Weights of a small transformer language model.
Size: MLP 896 tanh GELU, vocabulary 5945.
Architecture: no biases in attention or MLP, untied embeddings.
Training: a variant of Adam for these matrices, 742M tokens, 5664 steps.
MLP neurons of a small language model. Each row is named by its layer, matrix (up: input weights) and neuron, and shows model dimensions 16-207. Each number is 128 + 24 x the weight over its row's rms, rounded and kept within 0 to 255. Numbers have three digits each.
After each neuron's rows, "fires on" lists the tokens most often at its 100 highest values on Wikipedia text that the model never trained on.

L5.up646:158155119176172140149140111129102121131115141123107150130159174137126134155115136149085113140111123118121163093153109104146106088176134132084143155123103106163083143124117158154136085111102095105143113103139085150179113121106163096115114130127109138086124084120114112140111136118163119113128133088119109117169178136147099140128146164154095098123136141151112122147088120115149139143107085110177108138111136134104095160116107119125136118155141104108136101149132166155140113110123136127108110120133077178144115142129108139122076122129161100056131160140096145096147133130095103129
fires on: " while", ";", " but", ")", ",", " However,"

L5.up847:129149152159109145131133120167118080100144153138147147137158119135114118128102091175091148094154139115146126109172108106074109143114126156156085137105099154135103135147121124125156101157131157129150123124167154138146123123165131134116123136126126174141085120157158095149142134115132125114135130130139088153119125100149132091129114113129093150130109170122134122101121126121173124106143139068147153094131095120139118142126079129131111105133113104101153136103132104126120129143161197123133117155137135162119126091120124134131144113101137131093102138137063160101066119145128128153
fires on: "\n", " 1", "h", " (1"

L7.up548:152142114137113140111114136144110140119100165121141144141086127138094113139160123147121132176103118108126174055110135149159130157118107122128143103098117130149189142111134117147107115115170111132166143121082122145133139144121149099085164145110143107164145124178111096118158116144139087119129106153132120105126109156112132153129132159118144102090110116156101141162185177123102159124084114141108164108150142146136114143177081142112112098167124124118145125125108123104141103135146140146163136131116070134175172110130133131054138109120111116096159163182131146148121137108154148140
fires on: "\n", " |"

L2.up314:161150126159138169118111142133094114116078152128149108099114138130141149141119137145098096152103130140148162147165127100148115104092116130149130142121098117157102164166136157132131130139075134129109153125117116135145128116131107141141127154136084084142150097135108148130124122096159094093112114118091133145141180140153086098117130095127109085147147105122141164153092137119106185146117106094174120133104081140096164147114110159083120105134147123107175038139144125125103113061146146119121071139151095133173136136116118131130111129148128147098075105144105142107127145135103104135
fires on: ";", " However,", "m", "ly,", "t", " (b"

L7.up445:140123120146132144120126118146096177119142100131084108131095133093094102132115140156131072166143141122099183131136115130092116108125165124159120144115136146141180200105119109175128098111112129134145111155190124089131142173146176084149119086167133125117164101139135133106122110087131132109116105149130087125166130146124147164126105161143143106124088143149120107158146130102139127129137098111099127133137151144081109094101165129130139085137122126144105108140139172092078120100130094087120126105178145132154107127116109124133114152101154144103164177115108129103125126149150134151
fires on: "or", "an", "ann", "ion", "ray", "n"

L3.up794:154144114125133116095136089109144145125108164141139126109179111120123100123120136146163127191154149144133127127126165102141099113117103175144143135073146160169200126139095133085118121137137112127148102138131111121115100083154161091062171154115109128165106121103149101147159127136125081086120152140120118132141146126121110141126129136126069109132138164152101098110135156101128159107111082122157164142108108169134093114097132145129169136153147125110095082122095105120178121152122140108133161151126108145164144177107136137111128127137115130119165112137136104158096113119135108157
fires on: " the", ".", "in", "\"", "\n", "2."

L7.up362:122131119098161094097133148126162129150151124125157081146114101182122150118107146161090143114136104131156101104160126117103123150100082170127116109080083161128139156125113147130101162145129130077107129150126179151140122095154105137093143118148099124132145097131142134158137132120155102110151161124107141159184140157149109119132125138095150112134117175155117104138127118156128073142085102049170138140120128140148117121101128148130171137133143102127103123108125131107136094158121129128125140092110088131155160175130126149141121152122140100122147179137143116116090113161127112149
fires on: ".", " A.", " J.", " B.", " P.", " G."

L7.up247:127187087159104145140128154079124153138102110122121172129103147144141139130119134137105143101137121098120122107151162132133156147139134128124114082116181131153122125116108148148152132137123144128155150109157161113120097099164141092150155141148121113133097098184125122157156140150168149136117172124138107168108104130113114123136128100100142164091141148126109139153140119101109141135067099092143123110102111173130108138117118093153196130141151174124132162128092116134130133168138147101120140151119089150143120121171106118105145097129136141155135155153089100105108121149135062150
fires on: "-", "\n", "r", "z"

L3.up466:099144089130204110136176110141076106124133082142117105159096139195126169122078119125153124138152128096097117100143117128103122091131164144175144155094123105124131127124135123127153107137121131138161100162139117065118151152108120111081168126138116138137112144148118115154109097125105108090126166155110100137135168127164147121120143091157151106131120125145135076130119160121156177120151137114134143118141102112134100136095137137120126100138115174144174142142143140085122162116153127119118111107132121131199091123133129121131158138080110116154140192172154114126087155141145127131
fires on: "ics", "an", "o", "or", "er", "is"

L7.up314:127134147180172134145152074135181151087156077136145072141131134139116119096075143159091127128134168143131127116138127101065126190095095140170177138086093112132096126124126133130150117138086116114119107144147134100123133095186135121130123111133117149136117125180161138124137147110136139120148167124113153142101153092155136105132085120106111102124099144105079119140125109113161168141103077104139127092134127137117115168144118114147135117123159101105121122125117116139115111170129156113122132108142084160149138161132111143139121084116131124154152147120133103118123128161132133150
fires on: "\n", "."

L4.up874:170152137121091114101162136168101155160059117123132164155164133144131122138091083136109174149140135148144135133156123124134149119093103128145111121115125125158117174109145102153134155150162133133126146070163145118120142061134139148129185149166098149097100124143132096112155104103127135080108139126102116135149095149140123125097106127088114110155128160115115132148169149088131153121089179134171100132103163129133114152129118097089128108151156127112125113177140135139151133126143139076139130124163095144136139109116141139128136090125109158125080130155099135133104154124121097177
fires on: "r", ":", "-", "ad", "l", "|---|---|---|---|---|"

L3.up457:120138120146099142109125131159110127150121134132137090107164132110118113130175137150154129155158130116147158128141132140119106153135126114171108105157102095188147190148157149181132155125114151096125106136155117152110095078126107126139102121099120133164123146147121131144162111127150068086151131122145140121125150138186079135124119128115087101102106107121116105164115141092124160118086072088139110119137101123149102114128072155114147138147104148106116099132105117126144080117153122120150151135097056127128152117143102137091105116124124145092174126158117089100128107162123135133
fires on: ".", "o.", "e.", "s.", "\n"

L5.up362:181169134121161142117141122131098124094089115133134136133132099131138078145135111163115108166137123148130085115157109075120166076156116159185150142138093134154166154093132112135144117130133110135115166104128141123172167128153125131069177136131113137152155121104129107079139141102131118093165147151098118125118145120126043134105132123142117110116116150110154109113075160107144142126085142124167125153134144144124112138116156129141154115149161128112124124131106149105153106121142130180129130175117110141155108115132158164070128117163129107099111128144115105088146118140108109144
fires on: "\n", ",", " 2019", " career=="